config = dict(
    head_dim=96,
    vocab_size=2408,
    rope_base=10000.0,
    bias='none',
    init_std_down=0.00622,
    lr_head=0.00984,
    decay_fraction=1.0,
    decay_shape='square',
    final_lr_fraction=0.0,
    train_tokens=218400000,
    steps=6666,
    dataset='wikipedia_en',
)
MLP neurons of a small language model. Each row is named by its layer, matrix (gate and up: input weights; down: output weights) and neuron, and shows model dimensions 16-143. Each number is 500 + 40 x the weight over its row's rms, rounded and kept within 0 to 999. Numbers have three digits each. A neuron's up and down rows have the sign that makes its largest values positive.
After each neuron's rows, "fires on" lists the tokens most often at its 100 highest values on Wikipedia text that the model never trained on. A number after a token or word is its count.

L5.gate8:497512520510455489505612488468503513453507536552454439504492586528536533562448533548576492578423451462553463544410515476583442542508518550503448462545473478470485493522513426505478552429520521478545473526533549506459426553486484457555487486517538431494534422521532491491553535475523554525495545502485498512436522552503564548427500510461460499599554482516469503473494565558522515463514
L5.up8:489532462496439421467571574473491454497493540540491472404503546505532548509428543484616559485498538495479521475563462432462533564470531524503502551540539528490585477565507514537481523536475516476439435517506509441506451526487534514555455459503607502466435484519516487477443552438509492500523488445494507487560586464473525561498549465514481478482547424516548511533492511489509459431524
L5.down8:509499537437532503502504469558478600522524530501463446487537460527451535493455552434568517480514480496449506538474493486522545525455527510436444473552522502442531487507514459514472547486527547458489474499524499527492512446514460497523476427477486548519464546561540524489477454466594509491437537511456572559471546529441553482458547434456442462531516492506532515472512569448515504473486
fires on: "N" 24, "Afr" 15, "Ind" 11, "Americ" 8, "id" 5, "ten" 5

L2.gate154:494587515459510461418577547468498476505448401492456443556416466476488475413535437531511586497480503476562527503473437526494470508506521574443497498477480537509487429500499473514532496455462504490475496464536512482546568505529491449557464493528513505524492503518486506545528437534542559522582539537593565468485476492566459565416541532540535522523466526513454531488470509462468538570547
L2.up154:422545520471536578482587506528470498514456458457520478507514471547471476476510497493561528539552427410537504481469581528453420508508439479474543517517497475547405488507498508518415500491459493428519451396522552437553573502528561538482510485473600548509485504464480466513568451429549542529520518508534515493502454458516459525535477500514487528544443562451462516452442518549486496474459
L2.down154:511548501476512443480615500496485483452471439414517506494482577517532530458438523539539510406572538451430540509503504528461387564473519519462540493483461489527503407443476521460482497518526515484558540485518491534494470549518534434549494522511518500528455474566466468537538503514502504574480591491440485459470511454480465512546451458525537552476494489488466519522510522450438521510554
fires on: "si" 32, "fic" 28, "el" 8, "st" 7, "ub" 6

L8.gate305:483514565570465411437607417425440500428513480532507483526513555501519429507496525458585524517520419477502478468474541546463508437541540483479496490493510485498550495500498499517455484443500526469492468534525504539504456536526465457496506540488479515535465530488508517443535469551507446457548480497437561540523497539466462495494515487495543533537470500494533486497574508573513574488530
L8.up305:474477539542460518446460465427395476549492529508496428531503477472518483503467420492502532531467516477437444531439460579512517534510501507466482459581485418463540534572505537473587453521526488478501522533588533550523450475473518430496521508550534534456450555517537510530441471506467451596529545533461456519502476549446455454457482455536408547531573464534509492570503534527513509515505
L8.down305:555484489509544513441555481554403486503514507534443535516479532498473512497548531508592483535495469463497491529448445539537508456542552475473500496497527532507525505516483525589461469519496495388468508524571538497510466370484398446491448522517462510482451527531463524477535499476552532491513514442474455532464488462519502544533522519497449486519535500496481535493542541457534550546505
fires on: "N" 66, "qu" 9

L2.gate117:450478493532534535456459492560466520586517442529486471489477598531532491528525542579504406490415512484509524504419427502481498538476447564419527523515508476430492488570504465432512456532476485487518497501531499496489503531484508500513474566538518462490480539523489520452442500508562510432453458444526501503424477436428455466472454529559489449538469499554516492497516464485523423504514
L2.up117:524451427527456452440524542447532516496555520522533515546499510504546482527542452593485513498480477495447494425500533483512414532540541537460485485445453480510540578483586508490529476460491557515534484501487548539523488436470511539475551544456523493502559475439531529527560467559458446573533526534410501472555446550514482418523488493425529509455496487515396526472547518550518532474437
L2.down117:498537497504530500467572547523538426514429497516481551512501545485557545461477529466569512492452516499622501566497507516463522506511533469506529475481480520512488510483538511575500482530506460524426518471472412497529522506486494460489419475517480476568446538444482490572448469520541472562515493434542407441520504524536480567519463501503525482513550526516519522438498423472442509603574
fires on: "r" 47, "n" 41, "l" 6

L9.gate214:531514451533473506474614464513445474455492555522525527528555516448520503513475534537508518519629503529453408495520551570488494475463548531505489547517511462505421502444516522444513572486488522458492548501475443559522510503605498540498576448524497441549539485532525505471532528470501480478484521446502508473494487514494585550471567476541471474492458496481466484453474461449531487411537
L9.up214:425468488557507540484466525501461533505548463484561587538501428527527526512433494506492468557558545551477505469470543438566523436481437462473427466518539466463497527483528545461428501496515465446560487463581501498493466551539446470469516512459507499557439519518536468533415539485452567463522551510546476515483509575540545552531555529518562449529554510478479474535505467559535457513434
L9.down214:546499493513504525487470470413526532517471431529540512449524394497582499531419510503581506485474558551561515522454533490469478510492485500529445476598487494513545494518505449530507512577612462483524513421541467452458444534469466485469527451434500492497486503501515426493511499462553495417597473499453523427465536528493494513476508540443511496552461536531520453467499593500469523488426
fires on: "B" 26, "all" 10, "ic" 7, "ow" 6, "V" 6

L8.gate43:471489450487522460455460514521480464485571489581500515464508526500510583434497457465549580522533519477524493504507482451484516485481513529493484503464486444528461451466534539517527514483443454522456481452516441496561501546441480474544502487504546510459496560479539450560513455483564417546470492506500500416468505672527433496485523461562435520514452533495474530515498568547612515479517
L8.up43:509393467494512486488505477588496547500569494453513515510400494460439485491424503543437472454508450575468479478581476533513610493474513445495480429534490470475493457519521552506492512504412499498518525570493443487485504572551503449473495554488495491524513554471469496510504534541522519471548529476471512495497533557571461469484526571502461510500445514410512559587512457451490575498479
L8.down43:484490461466481467462614486424546508548499435546582533535487534531496490550524508356494473494514479495510473444487529463585505575447449471494551459424510526518484484558454511406556449481482437501564467437506492515571476522569527502448553447426537512505499498539494506538498461512561480567480508453475560505490519444494561476523490492547564497502527537494439497441506498425521454523537
fires on: "j" 13, "B" 12, "eg" 9, "ag" 9, "b" 8, "ig" 6

L9.gate345:485442490509508500535460482479541465536506521526457495434525553470552471483440448508518507465507523509439491522577518472520491478476578534505516514514492449450538534479464460454485562493493400451563431471479540467470516437500431581496608493539562481593490466459578513513486480536477437472461533458456463512515463503500465528523480520507477475477564466503544514467532464501439609504425
L9.up345:559489465499438500518547497485511517471469451456493471524545502458525441443476508413440469459478518465499523537478553487537561487463443410536485544480516469463418545446448434504568477467525417471506507459516465478523595480452480458552490546487491499480602490484540491569448472492484538518547463503512579521498563558520528480520468543561504467498544454465476535504553541528454530509551
L9.down345:507499552497489564443605540482514489423494500487521557483403531550535507490446507473519437501489504545555490509508532471476459477433488434541536535558429479592505556509526441477527512456566475452516429528566487530459518450424486421446541501517460511483526503479523499497421515391503488495475444474457507481504528426510471463515518502511529496528553575510492457476484526467441542561536
fires on: "re" 26, "s" 12, "at" 9, "t" 9, "as" 5

L8.gate158:580538533484510432483467507448481544477498481478497465467522503481513457493530560464474503523454606495514479522603495550480471473544588529580500482524456487463513491478583553488442507512503437556520487467550563545546569481467494546543507436563526461543489403514539479529463552486493525462482520497541438469556529501463456542495509500522486549458429528585485452436470448526533463543515
L8.up158:528500462495503457503477431429507462477527510556518506453469504551504491550486470487494504545524604531435419503542503513461434554509530493499525479511536511527510498450514524523433518454538509441529466511492503469548542592502483515563480417505523476575463453512513482472395539447534501451499541504579492532505490549486509538502467499507429568483417469591498462379502514463526461488538
L8.down158:485524537575480538529545529526476554411532505469486592486465501496467533504516429461475513498483501445508480532462530426459502478460538497560534472558514506452499508503530606516454430490498528529438472529534507471569478476463494586501498560542542601541477451516541496467538545504512522526482502537516485549495464506461457552494398392464498562556539477466509499551475536503471565577484
fires on: ", " 75, "ploy" 14, "our" 5

L5.gate120:540515557481518483439554491464496498500513467469469484503526462452507507471443522479493471496457599475526534444516512467483504533563509540438412540527518466457569454634555500524532521460484518507433521481574506510531539480488522452467466464537519469564496515519560508498488513473447541531497539426477515488505568457492470572441463545592470495489557546550495536488432559549470458487544
L5.up120:424462528467529449529499555463490498457437481493528515507620437526538517560502584469435496535508453522466517499554529494495527529463515521403596524502503528500496574585492539496484553440464456490534522502511477458475509516455474469540531506475480522508555553482456451506518515445491599487609455557551546514508496491534507492508559545506552503479433493500520498574552488484486502511462
L5.down120:513454495537480515440493514486554432512515528580567452530498485525427478525486524558482471478561500514467503480504479503540518510489526569540517491339483471527543553459430484480418504558510532474597468488553522511492419484533520622500522489456457489493534498474513482508463503485519558485489477512537526465504526521504506530528509439483449436459448541430462512524428542529543459517505
fires on: "not " 38, "ail" 10, "ing " 9, "more " 8, "t " 6, "able " 6

L10.gate221:474501466497495466544508473519459416508491478512450575477459469449503496406509433519498567521420424408452497504386507505524534503484507539492508496541509497553513492485514542512510491407498507437457455506473547524477407462570582511444557433467501531486468448527549602492457394541526473464498526425448499479506507521530465449504450495475488486473451545486517481532558474462515542536452
L10.up221:509461472566433534472541490535541528508521521523520460542503472508509463570525522452499531556452454448433423494486511537562540472474589502581513412504459476541575471416464523517552492449522513572501470520581536559503453499495505536442482508444484494513545521511536467486448458472579536498515492455515538555465548542439538435516497491558512446435533493528508456490489556497541468502482
L10.down221:458515562480447487525566541466496512468543529503464493505533525576520463458515493531528494524524507505495488525440504526546429516505520479484447431534559395543466505489494467465514452514505534432494476516506550463534509467543505460535524489494469507554453389567460556506530422457505555496540434491442505592495467496526500503489429480554508442522456495505479458534509460492480528506524
fires on: "N" 39, "Ch" 29, "e" 13

L10.gate167:480486561494561451427478458510512496582476471490476491463505548487507466523548465500488422507503482508458385485454466481463530538510529502510458469539494397397508444461482531538411500494570473491465511402451521538515537514472511491486519521534535432485508466477506478520437534506447488516514461499547513504543425492493491502468514472535433470502519486521574433503500454467530567492522
L10.up167:545464442469541484431535423554531460484517492489527510500520411545489551515526427450472511524482502489470517495545380487516536442461497481520504442469489491424530506432486618481471481518413454504488507469459484581507476414445491494462541460541518477479487449506472506488505492478515484516464492570543549460489452539479562552466557527517423509450480468437560456452579486455522545483516
L10.down167:520509504525438616505477502479557452535435531481462491555406531514466493531574490535481519506439459497494511503570506453466521530552490553571543451491502520483504563518517509534501478508529557480397542530522496513518486521525547498562492433537560527541499464484519470488542484478556548567508470543502544486479592463508454529475543511445499491437469510459577554487544529505561531493530
fires on: ", " 69, "os" 9, "z" 4

L8.gate159:493402505567456519570511588440531541494517456530502439528492485496502501595487535453544417497564426533517498473525467547536477567465515532492479476496501411553557483481487468507522500519393488501503481442535470484426455403480494521448436504586506576489485487487503468451497502507552544432476479479529488519566490521432512481535530479533545503498470480481479477535533465476524550548565
L8.up159:412481448489437468517507457527575528422500586436560453444506516484553510452410546448435518551572456496497525559537524463463489447466587519505511545591487499578482446472528542434515522494469524474486487488500455498516457533450483489530539425514554499474528517571498480509452511455514535407455494476495536458482505528526517464524485525535507546501475520500475546460560592463450486500526
L8.down159:431498535443492467527546519506546468429519499507565450514492551521481513508473525523513502531552525520530558434489454522501498529524516513517435509558463511412490483513483482491509517517539502504458483501553521504465494440482515481487557540498526486519603472536481443488535504513549525494486533524481498448506536541507566509563519498392527537537468489587429549443536500437432570540585
fires on: "R" 39, "i" 12, "em" 11, "ag" 8, "ad" 6, "tr" 5

L10.gate154:522537517443534474461527511496516507538485493460502481467488498388522485506521498498446502454509482532519491513558491460483513486506558460506475499448541423459566526502482478619540426473537518491475623496487411511539500519500548536436555518529552497532492444517437510579476514524528525531540534486510515440565484465518457502425436495494541524445572519398534510448476532457558494543576
L10.up154:490543492478452505481513494530541495466501402476530442563500488505540448558460488546463517488502487411543560518574469388472472511512487463471467531494490465421523481559467537489494537468550510543404521474541488482482476458518498535446445420557552506473480397450528497451500510497479520448473452474453550441525429523491469503536466462497481526423463493437493520486479562428492527494570
L10.down154:510478505457541498563510468469464502568505555506615484491540458528518484537574521511526533489538534549547513443498519478434572564545508415477434514430517444494518460515466570489454471597508485546546472516583491517478553538528561405476447483475539469454542483523497512523454501515513504448530500483580556528407533472523553494526529485596486490449483532492489485543466494476461522503561
fires on: "st" 24, ", " 12, "po" 7, "York " 6, "us" 4, "em" 4

L10.gate281:517470449520465470453546507479404533534462434553539487510575517516533481526481511493481539581526488528506467478518471494437479442467498477517463474552550545490548488466405447555506431423484473494483465454427506490530489493464506441489461516528521465580486534521497498517441470435528524496475495506510468440565501506545510490513501499515456416498470598569589471511547475499511469476532
L10.up281:519486484552510492495501519560523461465465488522464523448511591492498493525514507480551495506443428531523514450551525452480509520493605523444466516460475452556503515523571505534525511525610510420486457488497471433446492489509441486474571471443465480496500515492515538514508531536467506503524526470583428497494501533478542494442430510534510404518499491507569511505471518511568459490485
L10.down281:555464440531488458583607573538499480550461527489448492484498523431524492469444521519520502473549478507485493485484455452521495475539450551488482530448575514572567571527573419517495474548485507480501531485496520524550432466547586421416482441494502470522496524435469517524470505472502472501546503417532539484561509430551514479535535505515446501565470519515465498448411445414551515515496
fires on: "b" 45, "p" 21, "ur" 4, "fac" 4, "'" 4

L8.gate133:502460528484551499479505526523537442409544455523502437519526504476508502583552438492613515543545527505469507502453438569452538505534464503509490502556451438589469477478480468416422484476483535489451415518537475509522472537522545543456483435391513563442550570557472483476544460459509452483475460455526503474499522501463501487491482553472487512465501519559502505427511483567492511482543
L8.up133:452538491535493466501570496592496492487563498566505443500551437425530464557507504545441482512548411513480460490484472485470507519448448487423483512545497475470505509495538563508532504476491519472534512475474445498502459494410475536485526446488512457524513526560491553524522569461489498506493522426508596468560498582489511524521499498479506508532519564509457596560522555600495523478473
L8.down133:469490468532491533461587462512469510427522515560533468504431468477509457563396486484524526455524470534517509465566462439535514483533514497467497506500516501518440524442558514473565574493518465541478527477456457472501472522483453432465470471513511528540490504484530493480491471420457504494540519516451502539467524535551466504481456477451521520541489481450480477501524534525539608472478
fires on: "H" 75, "B" 19, "R" 5

L2.gate111:490526513512507480536441469473429483477466517499502476483502500456486464447483515513467507537478459551553470461557474494418458534506488473554551493504486498460531581502547507519520508445409503525450474439474567519442512495497528517501543538487535555516549530490512489487466525588545519433496568487464513595566450465428430510492462530474444470482545516516474511565512603535462497439477
L2.up111:493505458567473532508463505488537483502468574450469502497516524551486452447442501475483547559524488547468425505521466467452517514493492445580492431403481476443525504496529553487526487470460513546534469465479554524525569476494501566566537487501534562517622481481527470520507441538495550499456579514467503569499448551445495445513439499518508479527515485492472464588536500551439515498508
L2.down111:535499480456533505457505516544522550494501491495489473419456465494485487527456516456528486426505466553538498521504529469422482511520507434475562484496504503486481514490494530481489453563469476530395532439503536516460498527535479484535451483478435489530559516520501451489458536461488541414451500434509533491492510554502524441518412488471501474518489494445463504460524428442499578581479
fires on: "ed" 64, "rele" 24, "as" 4

L2.gate283:556534543521474534594454541465400526551543601508467458436444479485530526507488520496542491496491500541514563452445435512509465524469554494512462520535455551508470497491509388491434510457503488523498509488503503560458536449492531454458504415556532523541487462508459516530467441511417571512493494499420453487499476499475515527491486536492429450483497486533501507497458528505507515457539
L2.up283:476451529526515516582554550502496483540519525485464493532498544494513455444512485501489503480467425538484576494526475496575489423422559492472488513455495508502576485502547534515510564517508506565534484455504476498498414467502544507449567540543520495417522551474566539505462523472498490601495491523425567494441425519450488499490499519471431491564486466544513564503489522478451520556562
L2.down283:545537548520426558564527579478455497467512544506469502478510469510577485515497502515517506531458547525475520596478501564526510514472543465481533530525567522524489548455520445531460576609515477470487527523537474483402425498534419500476573528481507514453477558500529474522470474493445505529575482567469498525460459480510445521567445567442425508513495513509560514417389513518361501511542
fires on: "su" 26, "s" 18, "els" 12, "les" 8, "as" 7, "aw" 6

L10.gate129:419538424504426469469549431496545416512476466502465550483458539474501542454454555494458422481487501498508442533514527450486443472532517538436477499542542513528467455555438530540506412509529507507422504463388537468523505503517503482520490487487471504446466490497528463512578518483413588441584446449502511493478457575530553466439532460487586503398509535481527532496499500509537531520433
L10.up129:491457565555574546521472466458506477494535497497460476529455509510534526472485481535533452458519502550520559577455529487519461449550489503502483483543542515541552465427521537524463496491585440537386548449492506537417372441522525518499463429423476511470478482498500471485472520467411479412449477551508521502496517546522524521422479463489469417440476472518492499434530529538473449459536
L10.down129:493472443516551522470485510508508576495480478477530509438484585528476481460472430453499503498467510553564530512486404438432526368536493425470526472511572504497486510543543513547476508562528458518488552490405600514434469453487472524545511511532474508514478457485541528432532513521525482457480459446422611500478520491454577496541440479540452422553507447509484515500471499515493493494589
fires on: "his " 14, "Ch" 10, "m" 8, "(" 7, "two " 6, "s " 5

L10.gate378:577406545474535531504540506511519534471481420490495459529549475493512513525534514586484511497501521476519528436504486536476466497555506519442467479485479533416457467529452496542521469416556549511492533540493500510505516461497481457564467504504571496431587497435551510483578533529539475539486497533457529440466470551521505557599514443496448461460435545552467452473494511545512428466486
L10.up378:533469510450516531457546513530436532472569573524460417466569451509524548472528468570516571464516546480502537488506445541516447550534479502474454462447453501464528579550489479528527443492499534456482478535512467510550543459390513510490490574475512502517583499431531489510491537492469454502498473457515476424450503546501528469513560491521454538569519516547501536521520442515433554485462
L10.down378:565463557448494440442545504512445461480547442493508489524543494512487504471525499498443589508546519475426517466503534490534428478468458544515532488522523527482658500514487526554506513519448461483439558475530506475466577457452449433479451477438513515541469580490527482492562446462446460493491501529490436438470532524564470511566535434534539516580526517580454522557482453486494441511542
fires on: "f" 15, "ow" 10, "n" 9, "retur" 7, "Ear" 6, "ear" 5

L10.gate6:491520494536543498536456442546484498501526486503558457498522515428454474528582468494496492482566471467534487458569471505479485511422599487443481519539528524531520508534459446508504540489579500512482436470415454476607521502553518502516491453582514452494472422583563539523475500469458475540517485526561457501545536508513417477486496480480468518480485470487503512404514585481507540485468
L10.up6:418536458433524493517480443473501556533530540478515458493499556494443520497522496466540492582402502535505454489478521544503452526498564450533434430456500513498497475491524550482504457521528538578527431487504516458583473541537540466533516524493568517530487480551535516514524490519540422470500479466530496485461433472534489479466496494530503542483476475515483507391532461529513543518491
L10.down6:433557515562499557463407526538464589581452535544510499514522473535451485524609484486492418469485495481482455497563485491497452534419545482523478457472488530451507551488436572548469445560527482472484409529516467492467530481521434497504541509506538535467450429532505548495540495502487472550564480521542510464497528477510510545454493564512554543475459535481455490522467491524451518501474
fires on: "was " 16, "is " 14, "by " 11, "After " 11, ", " 8, "of " 6

L6.gate48:483558495519506532585446517434533443530546411482421412500432462563494511487498539444605491472427456486549459527492422488561425517541433475517512468515515488512486552466473470446528507480589424500507589559530427522521541546474479508479522498498527497502528434453447423465531512493481520546509523501503460481539467424539522505464490550549508460608493562568462529449445440482483524527550
L6.up48:460439487415552481491487565571510531544380452562574539513525557532477566461487538514527545522505472565506555483464500492500488445555575490536471501456492504463441481466523496528518460526529472446599427480400519465485496456467478493531460518483498542488505497475497539485536513424480542464443489445495492606467453488539530601466516474555485480546495547531453541483510379523508468471482
L6.down48:499404473452503455463431438503440458452439539521466553510486485471504468527496544497400501435545495436482489539446427524453508518540483446470495461504474502578509502487411550486510510494532479452461493514493439512470517428459471495516547500438435516489512514543490527489533500484488521485546505530479522499418401453533485584482565530555447501530487504397506465456510445472485477511441
fires on: "on" 32, "2" 12, "si" 11, "el" 9, "es" 9, "om" 6

L2.gate136:460571564519534493450603506512497495507502473479551470467453533497488555550511563496438495519519521550481411556497476497489501512446484540549489523543473521485452470483530449452492499473467438447515495475515580448501533465480498489515546470500495409481527506504489484442482555532514532455525527449511502455503501480513501460547419544523507407481515479474521547498488535481613399559545
L2.up136:477530520517499479511510468559504511454526522494493432488468520483519562438452458473520584507526478503521595439556499540543519508603536522454425550542414498531511544545472526470476485483549497515564517502475505410501457548454472532503506534421501488489551481449502498488451466511509514539497502526491524443581511574508433433556561434492475429502431522497496547503492496537435508453516
L2.down136:505428505431460530470494543520538468508423481471553468595517526488448542499510590487492489496475517553479593535497538407517542491476469461535452525539535525608514494520452480507537511544475456438525493465557499491490538530460501581458475511535462575542477555469516576540520473500449517476511490561438473459475535500467485512475428531447557524466549473434486486554566422530504514562490
fires on: "em" 89, "r" 7

L10.gate97:548449509488499523458564440504521479480491498430609463543481475531416536497537506492536477468570545467488497404541497451537506486513509450420464582510449458532549474501527467482556498454519444504468481472542476546431512492574492526449490445425551451466521519574495547491473535495471487585521514535527558497528543562480523504449517486541448517550484497457519467464528422546533462582500
L10.up97:495461547506469489571427531481476518460551437551493592465489508528505550495470525486547466449482521489551504501487552491468551517489537518442527510565461504537509537524503475473498549529474506490546492581507540533426552491546495523571491571552526495436480437402514499554497460531482536561436558475478484546478479465455418504557478519469620470483483467529544551571527502511586504492514
L10.down97:552468488538485455480476517518586481574531508470505532501496504543424502465463438506562509471471521565479488447591538521512522507541508568509546493514517568529573552596539532557445553543456459410464466515527504506451484509483490562501500460505503457488514499497472517495489481501484540564514464512505521484515420574472523593496545525596536461484566499518558533517487407493506539580504
fires on: "ed " 31, "ted " 7, "able " 7, "red " 5, "e " 5, "ing " 5

L6.gate89:499510494566483529571497509527515481497434566498507456556536487533514454465501471527492520464464453474476488578458529490538487531495416435585498477533416464532532532479560509460447559464471468535489520483491555444556515490513515614498521531430528537492483559506473449506540465533512528510520565516523441415578574510470454518525456411502544410475458508480463560525535535519498518444459
L6.up89:503492471530533458519419451500543518447519487485459490507559476520577550561549454490542462549463582505545453510468520511396523496544514477516466441537491520519536498504541525473545567498477433489459572524523552449408455528518463538535548525432552516571497473509499472516508416548545434547509493495511511456496399525494470466521564543526564509544559449482448558527540487527475517554465
L6.down89:476458535467495553512394479520492520540489440469538477467435490523430483531540579521445446537448498465462486517458457476557412451511540479436520491510507470450585463513439553388454529441535496515505488542542470493517505582490495462548500496522438543497506524550531465495487490510481463462535590492482493543419508529530522541532456495562532488507433511507497467532447487433532555479437
fires on: "ed" 25, "-" 15, "of " 11, "by " 8, "d" 6

L8.gate14:547480523495508449485559482542453500452481467539463533464462453428433526486494525490552452466442562557500525571525478488522512523544460537508457518428496509461488459447471465525562482543496490565513542427477508513528476509461480419532469535499468498478510495571491534432504542542457498481464536450538525511444493569513501523532499524575562528481485570482466462463539525468445510484474
L8.up14:551459501562540467455473477547559397536524483497488569523501532496505479517559496518542489497406517549558593558506505474552553432432592494462486539425476475546594511488440511488523511554515490513506512466516554486430517514533576532506482424499520537498478551473461522487508507532503532573472490487559473519628550470476501468464513555540452551476520485464526470525529590546483468491479
L8.down14:531510489511446464501473503498500499531563483457503550460538496484501498581475521403521548583506455469489465431457452486495531494432571496498511508477534449479526475489496508477498527495529489506526444500504498486458577524442438491532540491498518552439497499514465524558495375526549504502421413556484503503590409475522448548473556480419532488551443579471541588496548443496521489428518
fires on: "st" 17, "ind" 14, "id" 6, "em" 6, "ol" 5, "d" 5

L6.gate159:517500466528511513540453538509505496495441524535495477533444484436424500516429467416462493466468546431506456457488541532539572547485420474514592521452516474494498519395544499498489510458479498516486492494417417484466520493469439457466452447499483553500549493522465478545539520446554539511541541477516570568511557467459531507484456573454526451511451512554509534533503514575498476521475
L6.up159:534485501486606522528549506412500498413472459498530518494473489491477477519460481509515547497502535529397437523467481442547512526475506468485415499483482490526535526446520477406512448450500444517500514504520532506516480493532468520470494546537409493552549501488415485522531506586457586548450487477545454546537452571454566492551500468509524487547509505421503595516508538563426499487502
L6.down159:514519495434533449490564500487468477465494422514486516591516408467488500465467470466499549482604465494529490447453471520525533507550506515461487474502491552441456522496524464536511569519484522515523564481492607530538477451526501524514494422478459573576481534531501497478427463412496495389537431473475525480567550422474424528492460558501529527490538484479538456533493507511512524535542
fires on: "ed" 26, "his " 15, "inv" 12, "int" 4

L8.gate38:436593430542541458534493537567456506521502519438499559394456452474549481504446395493538476507524526461535487443538472545497451460532504427491522525425477527494467545469458449470530470546454536488562455471489512507462492521508506595508495554466541450504543567496515503458473564528494520504525459532542497536536553522494505526489481493529538440496483420473504525493493559608507468559445
L8.up38:480535452433501426494435554452528530509457570528435521476517530509503554545455455440491506463484511545482491516522519498572506503487434495482554408512459451505473462531533431505404444435533479542532572501494492543463464485483492582452478451537510500514492468459538501466544471447535497508486422544562508462600491456504521581524495488498503499455467459526543470489475494520552518549484
L8.down38:515443446458472463502482534420510535569461561493507530565493513495512519507509500478420496514553511509523513514442451552445504517437544470518570493464536459533489484571462450497431449526472467468490510432452473478480469547580544580502514500516482536513483479452510456427527520520480476466466459458527468584593504454536537532542544440556497556480470477510536472494521464463525500554487
fires on: "J" 25, "prof" 14, "iv" 10, "Mar" 8

L10.gate313:500556473501479546456424502499483494566528535589431490574317465482523527479549526462575430500442509474497419524490527514472490520457508500459515518462476519489576575502478419471509510429543415484551434465496487489481464513457545572452531546525496453512533522461477534477527516445455433477437461504486477466508486490527479466537549517528487520474459484450526446437474524573507530486462
L10.up313:520496456517448479565510439503486516543589495500535466502445541461491507511523474492546435469503418545527485468500577454519547523474483532527485432518506503488590530441492559444493462428476479486454482458491487505430483472511509490520463506520475554456558468539437453472543484541486542483466443492542521432563515491436546457488459528490466509472412478548459542498446555506459538441438
L10.down313:514490557510526509470302522501461481441510472450518436501385458534551517497573497461533506537439533556485507514538542521502475517485434511505514516526504456522511524531477497555517402472468426489483519465555490504487510446586524505549442503465536488530472505513504550425465509500491433487557476464489493440518497403501458541418536485502486515480533514501486509576470559460517500504480
fires on: "the " 23, ". " 18, "de " 8, "The " 7, "e " 6

L9.gate229:489474520527527570473529476537452508543515445545552532541588456509509524442519483458565487418494460546456522583469421465532460461487474491481471503530465446510560496493506536541554479448564473436564499553445509488533514477473557571524450517560560495489485519545504519509524487517527535544521605456404502542463460475564472554453513527567462528570516551504502544581507456514530460526470
L9.up229:455461431566463524556553454472475568483574489522488548533432482504497512560473494554468477590454498497471526492564545459479496479487563474468369490509482542524470447482528489532549466494540394537526440483513529486431502526503456450426409520506485479554490485502596473568522419488472480447529488464510512524522436486532501474432510487495570490504537440490508539553446499543514454437501
L9.down229:512553549524495461536542515481480481527482429500447522507567468476496514487512548477484512455528449515452467497466489501589428517474450521458435434501499493509511434518501412585496525533604454440466490490455510522433505493554528502531533506485505556524500512447493439515511526442481494485474484547566432476528494487519558468461632497448562406533532471490462470526540474469498501491526
fires on: "p" 19, "|---|---|---|---" 16, "ap" 14, "|---|---" 10, "h" 6, "b" 5

L9.gate185:490557476514489469533591520548497427510414454505500553521552458413576447404508518486551545457478436559511462508444438467521538484499459483471552498512483505540539492579548478542383483553462528455524488558490501554493535519497482474466487480510562512495446534532533453490489457493428437478558444476456547482430443503517530447512484525535454540493487490494461489546541489501610453540465
L9.up185:530587522507512509527497522489483462513445463522547486471462411442511417471444480577464452498442508531476497520401461550445535497571512529489489446508506450448480494431496474584510585490478503416557420558495425526592493531470498523492516557535492448492476451481466591500531488493481503499533538499584478582463464442500497529513508465567382527521478456491502490517517511516451534498543
L9.down185:502549486536488502549477507536570459450531430454545498463545574451475526548475478521474559448479462528505507624498473565476476545549524503485528430527458487527524463551496558551509481527469513509569505506544419533496553484506468519497520475467446448460453441427496624487481544438537492522511550496538589543445545483522498520455516466553468466483472477473437457505428457537510515474506
fires on: "op" 23, "o" 8, "qu" 8, "dep" 6, "n" 5

L10.gate162:532543506589509512450507505486508416510506514549557497538471482495477532534448506475524481510549445451509560512464497454414526531520475403532432480505442461530507509506477488430488512466499453541460472485523491529474513474498511519498494482546554462522517550510425499520543442535490475517518507459504505499550518539574509465560494513556534489479443569513554431489538484465410480501521
L10.up162:607472472522437509489514488472522495495436531491470457527549491517450544573479395500487481507475515483508533508534496513526494482444496402529553462515427549548574525484522526518442484486521480539553488477489508549559540499488511483509525414484485493555485577516537561506539405600534505492523521514522451494455535539489575559495530478543489505461560500545493439452483491424521527497501
L10.down162:475491461555496482499426525516526480493524501464505505511493435512509461545558540422553480494543532542472523506554468460485465432585440526529518491491540512566531422463525468532481515562464441466476507469440479498511520487426518498476546521464501523493508416476515536458573511485526510532457537533422613461408494539442571448541479491407512544474421497521462549531499519623490503517491
fires on: ", " 30, "of " 19, "- " 9, "omin" 6, "requ" 6, "ag" 6

L2.gate91:485511510532563445455521524601477521478492508489496377510489512514498469480447524478572478527419491446559480506562497535494452492516512535449537456478497561541393481492521461446479505523497510491504520392523425467505497474526493461449536544492447500526514550488548462460555450497489541489486501523546502525515515454541511517487526527495480553447482513431435437537485523517516442540600
L2.up91:519487484469518447553506463546527563415508545535536457475531534556462583460457431496520481513478435562491444459469557467572508464495423436446483488576520519575523479534562495486552451470520468498573553478415453426478396521474495497533483532498548494475519527482561453495500438467501563475485452434602498492467459503535550475523447513498443511479440468536545449442457512434457493554461
L2.down91:490538453541438479478497568541493527531543557446532455492473545560457532491510478465507511482484470558551418454550425482560440470548420525418529477512472529530482424507517462539539526392536477464538439516521451572485478577443529552499522551466527522571440484514509420455498514461522535467562467472508437503443543516473535534501479522554476450513451498507497459503514477475444485561488
fires on: "Mar" 73, "v" 13, "Ben" 7